{
  "parallel_block": false,
  "init_std_o": 0.0,
  "init_mimetic": 0.5,
  "decay_shape": "linear"
}
MLP neurons of a small language model. Each row is named by its layer, matrix (gate and up: input weights; down: output weights) and neuron, and shows model dimensions 48-143. Each number is 50 + 10 x the weight over its row's rms, rounded and kept within 0 to 99. A neuron's up and down rows have the sign that makes its largest values positive.
After each neuron's rows, "fires on" lists the tokens most often at its 100 highest values on Wikipedia text that the model never trained on.

L7.gate235:39 49 54 56 44 43 50 33 47 50 62 41 22 43 51 36 37 34 60 55 40 33 43 41 42 28 37 44 59 54 61 53 46 46 58 46 52 51 53 45 56 35 71 38 45 68 35 53 32 35 45 52 42 41 51 49 42 66 48 53 45 48 38 63 35 35 38 50 69 56 40 41 55 46 44 43 74 63 60 54 54 45 46 57 43 45 32 67 66 66 36 38 45 46 65 65
L7.up235:48 62 42 45 46 46 56 46 48 33 43 40 55 58 57 30 60 44 45 69 65 61 40 50 57 55 40 37 30 44 51 60 50 49 39 36 38 32 45 60 48 43 50 49 32 64 56 55 52 47 59 58 37 50 39 74 42 59 38 31 56 36 29 49 48 50 64 59 52 61 54 57 39 48 58 43 46 57 55 53 52 38 60 41 34 52 67 53 32 55 56 50 32 37 57 59
L7.down235:57 41 55 57 40 52 59 44 53 54 47 52 53 34 49 63 49 37 49 37 51 52 64 64 55 49 48 68 49 49 55 44 35 51 63 49 66 44 55 46 62 50 56 62 61 28 56 33 51 57 47 43 53 54 52 32 49 44 59 49 53 64 53 53 51 50 53 38 51 51 63 46 52 52 55 59 49 45 54 50 53 56 48 49 48 54 56 37 48 48 33 47 64 50 54 24
fires on: ".", "|", " |", ".\n\n", "-", " "

L4.gate240:38 54 58 70 47 23 50 47 66 53 29 55 53 34 27 52 52 51 57 39 41 42 62 47 43 62 40 50 40 34 54 49 45 56 50 50 64 52 59 50 39 55 71 48 46 62 59 49 53 49 52 37 30 47 32 48 56 46 55 61 73 53 54 60 43 41 41 67 51 50 44 62 38 60 45 63 50 37 63 49 61 47 35 58 60 48 40 41 53 46 55 63 25 53 40 49
L4.up240:63 44 52 57 43 28 68 26 39 61 48 48 52 59 44 35 41 59 63 54 55 35 49 43 54 34 59 31 50 32 36 52 36 69 72 61 38 45 39 48 57 55 52 38 29 38 57 63 44 36 44 40 47 35 40 61 47 43 55 53 49 42 39 44 59 51 31 62 54 49 34 52 52 60 44 54 43 56 66 61 45 51 50 50 60 57 34 52 51 29 53 43 61 55 48 55
L4.down240:69 58 41 40 57 56 58 55 62 60 61 49 46 49 47 49 39 60 30 47 44 78 39 46 39 54 51 62 46 41 58 49 49 45 39 50 50 28 57 38 49 44 61 42 51 45 44 59 50 44 60 49 59 42 64 40 59 53 36 53 46 45 56 58 60 46 25 63 41 54 48 62 43 40 48 33 52 38 44 32 55 52 49 56 34 40 45 46 41 34 56 46 48 46 40 56
fires on: "k", "y", "h", "og", "g"

L8.gate183:44 44 60 45 48 73 41 61 53 66 47 65 20 50 54 48 51 42 64 49 43 15 34 57 56 53 52 61 42 39 50 47 40 46 45 41 35 43 34 53 67 61 44 60 57 47 62 52 37 31 37 51 38 54 47 48 33 63 53 52 51 57 47 64 32 39 54 46 50 56 41 73 41 51 58 47 50 58 57 47 63 49 47 35 55 58 50 51 61 47 38 53 42 52 49 64
L8.up183:58 43 65 39 47 63 59 29 40 56 54 43 40 54 34 45 52 64 52 58 68 54 32 56 42 69 44 34 54 64 52 64 49 41 44 65 57 31 60 52 59 44 62 53 40 55 49 54 47 59 58 36 67 46 41 43 65 50 54 42 35 55 34 46 60 49 60 58 50 41 35 39 53 33 52 51 50 72 67 41 32 62 36 57 53 57 61 58 46 55 61 56 48 55 48 40
L8.down183:32 51 59 45 46 44 50 68 54 45 56 53 66 58 58 66 29 42 61 47 39 61 58 60 27 48 41 59 66 45 45 39 46 65 54 56 44 51 54 37 73 47 51 41 57 68 55 50 57 62 52 48 28 59 43 43 33 31 49 43 30 30 60 50 37 46 39 55 42 54 49 47 55 35 36 50 47 40 30 53 39 46 43 50 52 48 59 44 40 45 51 41 39 51 33 67
fires on: "|", " |", " |\n\n", "===", "===\n", "==\n"

L5.gate79:51 49 40 36 52 51 56 46 40 48 59 51 49 56 38 58 58 44 59 55 41 43 49 63 33 52 54 51 23 49 55 48 51 53 63 46 51 46 34 46 36 41 39 32 62 52 45 49 55 42 53 47 27 57 44 48 54 66 57 36 38 44 44 58 53 41 64 73 48 57 40 43 45 50 42 44 46 43 55 35 62 45 50 64 49 67 71 45 72 61 28 65 51 55 44 53
L5.up79:43 58 72 44 49 45 57 52 52 56 61 56 51 41 39 55 51 33 61 69 51 57 48 46 32 62 64 34 34 49 65 61 50 41 62 35 42 62 45 50 32 50 68 53 59 45 56 41 62 49 61 54 54 49 43 49 69 55 61 45 63 53 38 64 57 73 56 67 62 39 64 37 46 50 35 51 59 53 55 51 68 38 51 60 56 59 34 56 67 48 42 57 51 40 57 58
L5.down79:53 42 32 55 48 51 55 47 48 47 34 37 47 51 58 56 35 46 42 41 52 46 57 41 73 26 29 56 61 45 50 45 40 46 39 55 69 41 52 44 65 58 37 59 45 64 53 69 41 51 35 36 53 54 61 61 52 44 42 48 56 50 50 32 51 29 45 44 57 57 62 53 45 62 48 45 54 48 44 55 29 55 64 41 36 46 52 44 26 48 48 34 54 49 65 65
fires on: " career", " medal", " death", ":", " debut", " score"

L7.gate44:34 63 60 60 42 30 38 54 47 42 50 28 50 51 56 39 49 48 50 49 50 47 43 66 39 58 58 48 56 35 54 45 45 34 53 49 50 46 39 41 36 51 48 59 36 55 29 43 42 58 73 56 49 52 68 44 46 50 56 70 56 48 49 41 51 36 61 55 61 51 48 49 47 27 62 60 52 38 53 57 51 58 42 60 53 45 37 50 65 40 47 34 56 71 40 64
L7.up44:37 58 38 66 44 43 60 62 49 45 70 56 58 53 62 45 51 45 50 42 39 49 44 48 46 53 42 50 54 64 61 61 55 49 45 43 60 46 49 45 23 53 49 54 37 48 42 39 50 54 53 33 45 49 54 45 51 41 54 66 59 56 54 61 59 42 61 54 61 36 51 43 51 38 60 38 44 64 52 44 46 55 32 47 63 45 61 72 53 51 58 22 53 65 61 63
L7.down44:48 53 45 56 53 38 52 50 46 58 40 51 41 70 25 42 43 58 36 33 53 42 73 57 63 43 61 41 53 58 42 56 53 55 51 43 51 29 60 40 44 23 62 48 40 43 49 38 47 49 56 68 67 41 41 45 41 50 64 49 54 60 37 60 63 41 54 57 52 62 51 44 44 46 56 44 63 43 54 47 43 45 61 60 56 61 54 42 51 53 42 57 56 51 28 47
fires on: " res", " ass", " Res", " ins", " Ass", "-s"

L8.gate132:51 50 52 60 48 39 52 50 45 28 57 48 43 42 57 64 54 51 44 54 42 47 38 50 42 38 47 54 42 52 62 62 57 64 62 54 45 54 34 51 44 75 48 64 61 48 55 40 43 38 44 54 57 55 51 48 41 56 51 62 64 56 40 68 58 51 57 55 30 48 42 56 58 62 55 48 44 55 45 33 55 48 58 48 50 48 27 40 52 48 44 45 35 55 55 55
L8.up132:45 58 52 56 62 50 81 46 52 58 59 41 35 36 39 43 50 53 54 54 42 62 32 45 55 58 59 38 60 58 55 35 58 61 51 31 49 48 65 33 61 48 52 48 52 45 34 47 48 45 44 46 59 44 48 46 55 57 57 41 53 44 64 38 22 62 47 54 50 31 38 39 58 60 37 56 42 44 48 57 31 59 52 44 52 48 47 55 49 33 59 38 63 54 62 61
L8.down132:43 70 60 53 37 44 53 60 46 60 63 40 28 31 29 59 43 46 40 64 47 50 53 40 50 64 37 43 54 41 49 49 57 66 55 47 41 53 55 36 61 60 49 61 51 34 53 35 62 35 36 47 58 49 56 47 63 53 36 45 52 40 42 53 36 54 48 65 67 41 48 43 43 43 47 50 59 64 62 43 60 33 41 23 48 66 68 35 64 43 54 51 44 65 71 66
fires on: "B", "st", "G", " St", "b"

L6.gate161:39 71 48 66 55 38 65 70 68 54 43 28 42 48 50 48 42 46 53 38 54 38 56 51 48 47 38 51 32 45 62 47 60 74 52 64 51 63 55 46 36 53 48 50 39 64 68 42 53 59 41 53 42 56 54 38 41 43 55 61 57 42 61 38 42 44 49 51 54 39 45 51 45 41 39 71 55 53 41 44 42 54 56 54 54 45 66 54 53 54 40 43 42 52 45 44
L6.up161:41 45 56 57 41 44 40 36 50 33 64 45 60 68 32 44 63 43 45 48 55 52 54 58 43 28 70 69 49 50 44 46 51 28 53 53 59 40 49 46 53 36 50 35 35 43 57 55 21 41 50 60 46 39 44 35 65 44 77 48 44 49 46 58 45 44 52 56 49 42 41 45 61 38 54 45 45 63 36 49 46 42 35 60 46 60 46 59 56 60 43 49 39 56 55 49
L6.down161:40 60 39 51 63 52 52 32 61 55 33 48 39 37 32 53 52 55 37 53 36 43 69 45 47 52 63 39 51 55 40 45 46 53 62 45 59 59 58 52 44 29 49 52 37 42 40 54 51 55 48 63 55 39 43 62 50 38 32 40 74 46 51 48 54 50 56 42 61 56 41 63 40 43 28 54 45 40 58 29 39 46 47 59 57 50 53 29 38 53 49 55 64 38 34 60
fires on: "-s", "s", " ass", "S", " ins"

L5.gate194:43 52 49 64 37 61 51 42 58 56 57 34 41 32 43 38 57 52 36 47 62 37 47 52 50 33 46 57 40 51 53 39 49 48 45 69 60 55 47 57 51 45 61 45 53 49 50 42 46 49 45 46 50 38 64 58 32 41 54 69 71 50 54 47 59 60 62 67 58 57 62 57 32 41 47 58 57 51 43 29 46 58 60 43 48 49 57 50 45 54 52 55 33 49 54 40
L5.up194:46 46 55 41 45 57 45 31 53 51 24 42 46 72 52 80 44 58 50 49 49 55 66 55 55 40 47 47 55 59 42 49 56 41 54 52 42 47 47 51 63 61 56 45 60 54 41 47 39 66 58 64 57 46 50 30 45 42 56 40 49 50 57 56 54 54 44 47 57 45 66 46 50 66 62 59 61 44 48 56 41 49 48 56 45 44 42 43 52 57 39 45 57 65 63 43
L5.down194:42 47 41 56 45 46 60 64 43 47 50 54 37 63 37 51 55 47 59 54 54 54 55 35 40 50 51 51 53 45 51 61 50 48 47 55 57 53 43 33 44 51 45 56 30 48 57 48 67 39 47 44 43 58 51 41 70 53 33 51 28 54 39 53 31 57 57 54 39 54 43 43 60 40 34 43 48 39 75 53 65 47 34 45 56 50 66 58 38 42 42 56 58 45 41 37
fires on: "s", "as", "os", "ello", "elli", "ra"

L5.gate149:31 52 58 55 57 50 48 52 35 53 59 61 43 46 46 36 54 54 38 60 43 43 40 51 64 57 39 40 58 29 54 34 50 48 35 41 33 48 23 54 34 43 42 62 60 54 56 51 41 52 66 50 53 37 52 33 51 37 36 47 47 46 26 52 49 52 57 54 54 37 43 47 39 53 38 50 64 35 50 56 41 41 57 42 52 66 54 55 56 45 38 53 27 53 33 52
L5.up149:35 41 51 48 37 42 61 51 64 67 31 64 51 42 37 67 38 55 54 46 55 53 65 48 64 41 53 46 46 37 36 54 46 42 49 69 51 44 60 31 36 60 61 45 63 58 45 42 57 54 52 54 43 47 57 56 70 48 52 54 45 47 53 42 55 60 46 54 53 63 69 65 61 34 44 55 55 53 27 59 50 46 56 54 41 34 54 59 52 44 51 43 44 52 40 48
L5.down149:77 44 59 58 60 42 57 48 46 61 61 53 48 36 80 39 59 53 55 42 44 46 51 61 50 33 60 32 47 49 56 56 53 19 37 63 75 51 55 58 47 36 44 45 46 67 31 47 53 44 40 48 79 35 56 40 32 39 46 66 54 32 42 60 53 52 54 46 57 56 49 53 49 44 65 49 44 56 56 49 62 51 56 53 51 52 52 64 44 54 50 23 35 40 55 61
fires on: "al", "us", " is", "ah", " was"

L6.gate168:59 43 55 52 62 53 38 39 32 38 76 34 29 35 38 50 56 40 53 54 52 81 39 46 52 59 55 41 57 54 55 42 61 40 42 63 61 50 60 68 52 49 46 51 53 27 40 62 43 48 61 57 49 42 34 65 47 60 70 52 54 67 58 55 39 56 63 46 37 60 47 41 35 60 45 56 48 51 48 60 50 46 55 44 50 39 31 49 50 48 61 50 41 61 57 62
L6.up168:49 49 56 57 50 55 36 57 37 36 67 51 46 42 41 65 46 48 45 38 42 60 34 43 52 57 66 52 71 51 48 31 57 53 46 39 57 63 41 64 57 61 67 48 65 50 61 60 39 53 50 54 55 50 55 55 67 47 50 64 22 38 48 48 45 58 34 38 41 50 47 66 21 54 52 58 29 48 39 61 36 42 61 58 63 53 44 61 46 47 59 50 48 37 55 71
L6.down168:45 49 57 57 51 31 41 55 58 54 34 42 50 37 30 62 51 50 50 45 55 75 66 50 64 35 40 35 35 48 44 70 37 47 45 63 43 47 58 54 47 17 50 43 52 53 34 62 58 27 37 42 44 51 33 50 63 45 53 52 64 69 64 59 48 58 60 46 42 58 51 61 65 60 53 44 51 41 49 40 45 45 46 43 49 47 62 34 53 35 63 45 35 54 53 51
fires on: ".", "'", "[", " E"

L4.gate388:42 69 54 46 49 46 74 55 35 42 46 40 47 59 26 42 51 47 57 57 39 31 52 43 44 47 52 50 49 66 34 53 58 44 63 45 46 32 64 41 52 41 43 45 34 58 51 50 59 43 42 47 57 40 60 37 37 49 46 48 48 39 71 46 44 53 49 67 44 64 45 53 44 50 46 50 47 48 56 32 56 64 49 45 53 57 59 31 41 68 50 47 47 55 43 55
L4.up388:42 28 43 50 61 58 41 35 44 47 47 52 40 51 31 55 46 47 42 62 44 54 46 44 42 50 58 30 46 51 54 86 53 39 48 53 51 39 50 43 39 51 39 57 58 60 40 58 53 38 41 73 38 63 49 39 46 54 57 40 48 51 69 63 63 48 53 31 49 48 63 44 54 58 57 59 57 49 43 36 49 58 50 52 48 39 42 53 45 23 58 49 48 66 64 47
L4.down388:76 52 53 40 50 56 55 73 52 57 55 43 49 56 60 45 49 41 63 50 52 42 45 34 56 54 52 55 46 47 40 56 45 55 46 47 40 58 46 47 65 61 51 45 53 32 56 48 57 57 32 58 53 59 50 44 42 54 57 46 43 33 43 37 34 51 71 55 49 43 37 41 56 54 51 37 30 43 47 47 56 41 63 38 50 69 58 55 65 72 34 37 44 42 36 71
fires on: " P", " M", "al", "1", "yn", "in"

L6.gate313:44 37 46 58 46 53 72 45 48 55 50 47 50 40 30 43 45 40 52 52 52 29 58 54 56 50 28 54 61 50 30 23 66 49 53 44 47 65 46 53 56 47 51 37 27 55 36 58 42 66 62 43 58 37 43 42 48 74 69 41 48 28 29 29 52 58 29 50 56 49 49 51 43 53 37 54 37 57 42 59 41 59 37 49 52 48 35 53 48 41 36 56 50 52 58 47
L6.up313:42 54 54 38 61 56 49 51 55 28 47 66 65 37 50 56 51 66 40 71 45 45 65 39 51 32 51 56 61 36 73 36 51 29 54 55 57 52 40 48 52 52 42 37 47 45 58 55 57 65 64 43 49 44 41 56 42 60 74 41 49 49 26 30 36 47 57 38 60 54 55 59 65 56 62 60 58 59 48 57 47 57 63 51 63 58 40 31 48 39 37 52 39 50 62 30
L6.down313:76 51 45 43 41 37 59 51 65 57 73 57 52 69 46 39 64 52 52 36 40 53 50 46 45 61 51 58 49 61 48 73 56 60 58 67 66 37 65 54 47 64 47 62 56 44 40 44 54 52 70 70 72 50 43 50 45 35 58 54 65 53 71 53 32 48 50 49 45 38 40 58 43 46 35 46 47 55 43 44 51 59 67 47 62 52 60 47 71 59 59 44 65 53 51 38
fires on: "in", "^{", "f", "if", "org", "el"

L6.gate157:30 68 58 53 52 45 58 58 53 50 70 39 60 59 50 41 61 56 61 43 49 45 43 38 39 48 48 72 44 31 35 41 54 70 36 44 45 44 49 48 47 40 59 50 43 65 48 47 50 55 43 54 44 48 41 55 22 41 54 42 55 62 43 43 33 61 55 45 49 61 47 52 39 66 46 38 34 55 58 41 30 40 34 53 57 50 53 35 44 39 62 37 32 51 71 50
L6.up157:48 67 51 48 47 50 39 51 65 56 69 36 45 47 47 41 57 59 39 52 40 32 45 38 42 56 40 44 28 46 61 42 42 68 40 55 33 33 47 47 52 46 51 50 49 50 41 50 69 41 35 35 51 42 35 49 46 30 39 50 57 54 57 56 34 61 63 50 34 52 50 47 43 48 66 72 34 50 57 29 48 55 39 52 66 56 40 42 40 42 63 49 44 58 60 52
L6.down157:68 48 49 48 44 60 46 51 51 39 37 59 41 66 47 50 59 50 66 50 64 47 45 58 55 55 63 48 60 51 58 73 56 39 55 41 44 55 54 61 36 52 55 76 57 32 49 51 40 51 44 61 49 51 42 44 70 36 60 60 44 44 32 62 68 50 42 55 53 45 49 44 63 53 46 55 49 56 41 53 59 62 79 37 55 47 49 55 42 31 43 43 63 39 37 46
fires on: "op", "che", "om", "he", "ew", "hy"

L5.gate103:62 41 48 42 42 43 26 42 51 37 72 56 49 44 47 51 53 60 50 30 64 28 59 61 51 45 59 55 48 67 48 43 54 39 42 44 57 53 72 41 58 36 47 53 31 42 66 70 28 42 49 60 42 54 37 29 66 54 42 43 62 42 54 53 60 30 41 59 50 49 35 54 53 43 32 62 44 52 45 51 53 55 60 59 49 43 59 52 54 56 53 36 56 58 46 49
L5.up103:61 50 40 46 51 44 46 55 45 48 35 70 38 53 47 31 29 62 38 50 36 41 53 42 56 42 41 50 40 62 68 52 59 47 52 56 59 63 52 59 42 53 55 45 49 63 49 52 41 48 36 41 54 68 47 42 39 51 31 48 54 52 53 38 63 39 50 50 28 49 43 50 53 42 61 66 50 59 49 55 39 49 47 73 31 24 47 37 48 45 38 61 47 59 40 25
L5.down103:50 28 42 71 46 48 46 42 40 51 58 41 51 52 35 53 49 47 43 69 35 47 51 51 49 68 51 45 43 71 49 66 49 51 36 39 50 49 45 56 57 56 45 42 46 41 48 52 52 50 41 64 42 37 24 35 75 41 47 34 43 43 62 64 39 37 57 47 69 50 43 39 62 52 40 40 46 58 62 46 55 57 45 38 49 58 52 43 63 39 57 51 51 67 43 42
fires on: " Tr", "r", " dr", " tr", " br", "})\n"

L4.gate17:48 40 57 36 57 57 61 67 47 53 66 75 52 46 61 62 41 37 64 35 48 47 48 53 54 57 50 53 55 57 44 48 62 28 47 45 38 51 46 64 66 52 58 52 68 60 63 42 44 56 41 59 34 60 45 61 69 56 43 46 47 52 57 54 48 66 41 56 63 44 40 46 42 51 46 52 59 53 23 48 51 45 60 42 43 52 37 44 90 60 69 16 38 45 56 59
L4.up17:58 28 49 47 43 45 57 55 48 50 58 32 53 55 53 58 56 33 76 42 46 49 52 59 33 57 59 56 43 57 37 55 68 58 44 46 46 53 48 46 58 42 50 53 74 50 52 44 47 45 63 56 56 52 48 60 70 72 49 29 61 47 53 71 61 64 56 60 45 40 44 26 47 49 55 33 56 51 42 52 38 47 39 39 37 43 39 45 78 47 50 56 45 48 50 66
L4.down17:34 70 46 51 45 50 44 53 40 42 30 38 58 62 45 58 37 61 34 63 52 54 54 53 48 40 51 62 57 44 52 49 38 57 61 48 62 49 43 31 54 48 56 41 45 53 43 59 64 49 47 43 51 42 57 55 24 37 40 67 35 54 46 32 48 34 38 42 57 59 45 58 63 47 44 69 48 46 66 44 54 63 44 53 63 36 68 52 24 60 56 52 60 51 55 60
fires on: " career", " League", " Apps", " debut", " now"

L7.gate272:35 52 38 41 23 53 50 44 55 56 48 65 55 36 43 44 69 59 52 52 57 56 50 54 51 54 52 35 49 57 47 50 59 55 50 42 68 41 49 59 51 42 58 50 63 55 29 60 37 54 54 51 58 37 47 40 59 59 44 47 59 49 44 48 58 61 42 50 48 67 60 62 50 56 47 63 56 52 40 49 43 66 35 75 60 41 41 44 33 46 52 71 46 54 42 63
L7.up272:37 56 61 48 36 48 58 47 50 59 36 44 63 34 43 52 68 62 57 65 50 80 56 68 34 54 62 49 36 52 47 48 31 49 72 39 44 55 53 41 37 51 41 60 54 67 59 53 36 49 45 36 46 40 42 60 47 50 65 39 50 47 45 45 40 54 51 43 35 67 32 57 53 35 56 59 47 72 45 55 59 52 72 40 58 40 42 44 52 51 42 51 37 36 34 51
L7.down272:57 61 55 39 51 61 42 47 78 40 49 67 30 44 37 37 45 52 67 62 42 59 58 66 48 52 36 51 65 54 56 36 35 34 56 35 41 38 63 64 52 48 57 56 44 68 58 59 60 49 44 52 44 44 65 58 49 40 46 67 54 70 57 61 47 57 38 48 52 42 49 50 57 59 52 56 45 65 51 35 19 54 44 59 51 63 35 52 38 39 49 24 58 60 50 55
fires on: " I", "I", " ne", " Ne"

L6.gate255:53 49 54 48 29 57 48 44 37 61 56 55 52 45 32 72 51 59 49 56 54 54 43 53 53 73 49 49 37 53 54 47 48 67 62 49 35 52 50 45 53 47 41 48 61 53 45 37 50 37 29 61 58 40 51 43 43 44 49 50 51 51 67 43 57 62 38 55 49 39 69 55 41 41 41 65 55 56 51 39 58 46 43 53 30 32 65 50 47 40 64 57 59 68 40 51
L6.up255:52 38 47 60 49 68 45 58 46 50 42 50 37 51 33 49 52 39 36 56 64 52 32 46 43 60 55 46 41 68 47 59 56 71 44 55 52 64 39 58 47 66 31 31 48 50 50 41 41 35 48 37 54 58 29 39 40 44 43 58 56 61 39 51 62 53 54 44 42 53 49 55 35 45 52 48 65 42 50 38 58 38 49 31 50 49 40 34 37 42 35 59 38 53 44 56
L6.down255:70 48 63 73 54 58 63 56 64 52 64 74 57 53 37 47 48 61 46 57 57 59 54 66 47 55 54 46 69 52 52 68 45 35 68 54 52 11 58 54 74 57 46 65 44 47 57 39 69 61 25 62 43 39 53 59 54 34 56 56 66 53 34 70 38 55 39 44 31 50 49 56 59 54 46 49 44 33 40 59 59 51 48 38 34 46 42 49 47 34 54 42 43 53 41 51
fires on: " I", "I", " No"

L5.gate297:44 41 51 57 32 39 43 46 53 56 48 34 52 48 45 39 55 36 48 21 65 52 62 42 55 50 59 59 38 68 38 46 48 56 53 62 56 62 39 49 31 41 57 49 26 41 48 49 49 53 52 55 33 52 46 48 47 67 43 67 54 42 58 43 66 46 54 55 51 40 52 56 45 42 61 70 51 47 51 48 37 74 48 36 70 40 61 52 46 55 39 52 37 54 54 31
L5.up297:51 51 51 46 40 62 41 39 42 47 33 38 71 56 50 59 47 43 49 45 42 45 51 49 50 48 57 40 50 54 55 55 45 27 55 40 46 46 44 39 46 50 41 28 52 52 46 48 45 62 49 66 50 58 37 39 58 64 51 47 52 55 44 52 61 30 42 30 63 50 60 61 52 64 36 41 49 47 56 49 57 41 69 56 59 32 42 61 48 72 54 63 62 58 44 44
L5.down297:68 49 65 42 58 44 63 41 52 55 38 54 35 66 41 47 68 45 45 58 49 60 59 52 56 45 38 45 39 48 62 57 37 54 50 57 49 42 55 44 47 41 38 54 58 54 38 52 46 49 53 49 53 39 44 54 59 40 59 38 46 39 52 32 55 53 66 63 48 62 49 68 43 43 66 38 20 48 48 22 49 58 49 50 45 66 47 53 59 34 44 33 72 40 52 68
fires on: "in", "-", "os"

L6.gate113:54 41 51 57 49 44 52 50 53 44 64 54 54 54 54 60 57 54 63 62 51 57 33 49 33 45 35 54 42 30 59 67 43 76 48 62 42 52 55 42 42 55 47 68 64 55 33 59 55 48 65 47 62 61 65 54 56 59 65 59 48 41 36 58 51 56 48 49 31 48 57 25 57 52 56 52 44 50 53 60 22 42 44 58 55 39 61 65 40 53 47 59 45 52 52 60
L6.up113:55 70 56 51 63 61 50 41 45 55 54 54 35 60 40 33 42 48 43 49 48 48 38 38 50 37 49 61 61 56 66 37 32 65 58 38 47 43 45 57 69 47 56 51 61 45 32 62 42 50 42 65 55 30 55 51 22 47 63 42 47 39 71 46 45 58 53 56 56 46 47 57 39 47 35 61 42 62 41 57 54 61 49 54 39 71 55 51 55 45 49 28 62 47 50 54
L6.down113:41 43 36 35 48 57 56 62 73 44 55 53 60 53 28 63 49 48 63 56 44 46 53 57 67 47 50 39 45 46 37 49 54 52 53 50 53 33 56 38 36 52 56 53 53 16 48 46 56 53 40 41 61 52 54 32 56 76 43 40 63 71 36 44 55 42 36 57 63 44 45 51 55 48 57 37 39 49 56 58 58 54 60 41 56 39 61 34 48 61 42 38 44 39 71 63
fires on: "B", "G", "-b", "-B", "-G"

L4.gate244:44 50 43 64 37 38 41 43 56 53 43 45 55 64 40 53 47 44 44 43 54 38 49 49 63 51 43 65 61 60 47 43 74 43 43 52 71 54 60 59 57 57 62 53 43 46 36 59 50 39 42 47 56 33 47 69 45 43 48 60 61 31 58 46 53 65 54 50 49 66 55 50 47 47 61 51 39 56 35 59 47 50 54 64 43 48 59 65 54 36 38 46 46 49 32 60
L4.up244:44 64 52 54 48 50 46 51 77 52 41 42 65 45 53 40 36 56 62 54 44 28 62 54 68 40 44 29 40 35 36 48 62 48 66 56 64 54 55 65 59 52 53 53 37 59 37 38 34 45 36 42 47 65 42 47 39 63 42 52 37 61 51 68 64 34 60 64 51 49 50 56 44 37 62 67 36 45 49 65 55 61 55 69 50 58 57 21 32 39 52 60 45 45 60 42
L4.down244:42 58 48 48 57 53 45 64 55 57 47 32 64 29 78 55 56 39 35 42 56 57 37 56 69 34 54 44 48 67 53 47 39 50 33 65 46 60 54 43 58 54 56 62 49 54 56 39 57 48 53 62 37 26 51 74 46 52 49 52 53 41 40 51 57 57 44 49 51 63 43 54 53 49 37 49 33 47 34 43 60 45 66 60 58 52 47 73 51 52 50 40 52 67 54 31
fires on: " the", " Tr", " tr", " The", "r", " of"

L5.gate212:45 52 53 57 37 35 49 61 49 52 52 34 40 42 43 44 58 55 56 48 41 56 59 47 58 55 37 65 48 43 65 36 55 50 59 51 70 48 49 72 50 55 45 69 45 49 32 41 44 51 59 62 47 73 46 52 44 59 56 53 42 47 58 54 55 61 45 43 51 36 51 51 42 59 67 49 42 46 44 44 44 41 47 46 50 27 42 63 47 50 46 62 44 45 79 57
L5.up212:56 53 43 57 55 39 59 41 32 44 55 51 61 65 43 41 53 54 37 54 47 32 56 34 58 38 34 53 50 61 37 54 27 47 51 61 36 37 44 46 45 63 31 47 38 53 48 53 40 50 57 53 32 40 49 26 33 48 36 47 53 47 56 48 61 55 36 52 44 56 46 60 43 22 35 45 43 62 58 84 51 27 48 49 53 55 46 56 50 43 42 61 47 65 65 64
L5.down212:40 49 64 41 35 49 45 74 62 54 43 40 41 36 45 56 68 43 48 56 45 57 61 63 65 48 42 49 54 46 61 54 34 56 53 47 69 43 47 47 49 45 44 57 52 39 51 42 51 51 66 62 58 49 37 58 73 41 39 48 53 47 40 58 55 46 44 45 71 49 53 49 63 62 59 39 40 50 38 45 54 65 42 27 51 53 58 62 31 31 70 52 54 62 40 58
fires on: "-", "un", "if", "H"

L4.gate59:37 58 66 52 66 50 50 52 42 58 56 57 52 28 37 46 55 45 62 40 51 39 54 36 33 56 44 54 56 34 66 56 43 67 63 49 47 56 50 23 46 42 57 54 46 63 57 46 41 33 54 50 50 43 29 64 61 56 60 54 54 44 45 64 50 41 46 56 59 44 42 42 59 44 45 41 42 61 57 31 49 37 37 51 44 41 43 41 43 49 37 67 34 57 62 36
L4.up59:48 50 42 52 54 59 59 61 45 60 49 45 49 55 49 32 29 45 37 68 34 57 60 55 67 55 51 34 41 57 36 29 46 60 53 46 54 43 61 52 57 51 56 41 38 55 51 46 50 55 47 42 50 46 44 42 41 46 47 39 42 65 61 38 42 46 47 53 59 60 39 54 50 57 63 52 56 48 44 50 52 64 58 59 48 38 50 35 56 30 33 60 55 17 71 37
L4.down59:44 44 53 57 46 55 65 50 46 44 41 60 58 55 50 54 57 58 32 62 49 55 56 39 41 44 70 55 27 64 50 34 43 55 43 49 61 46 49 43 40 63 42 39 50 48 45 49 52 62 49 39 33 38 34 51 74 44 37 66 45 42 44 54 35 56 41 50 47 46 53 41 51 52 39 25 29 48 43 40 35 64 53 48 41 54 46 46 47 54 44 32 41 59 54 45
fires on: "g", "p", "e", "em", "re", "h"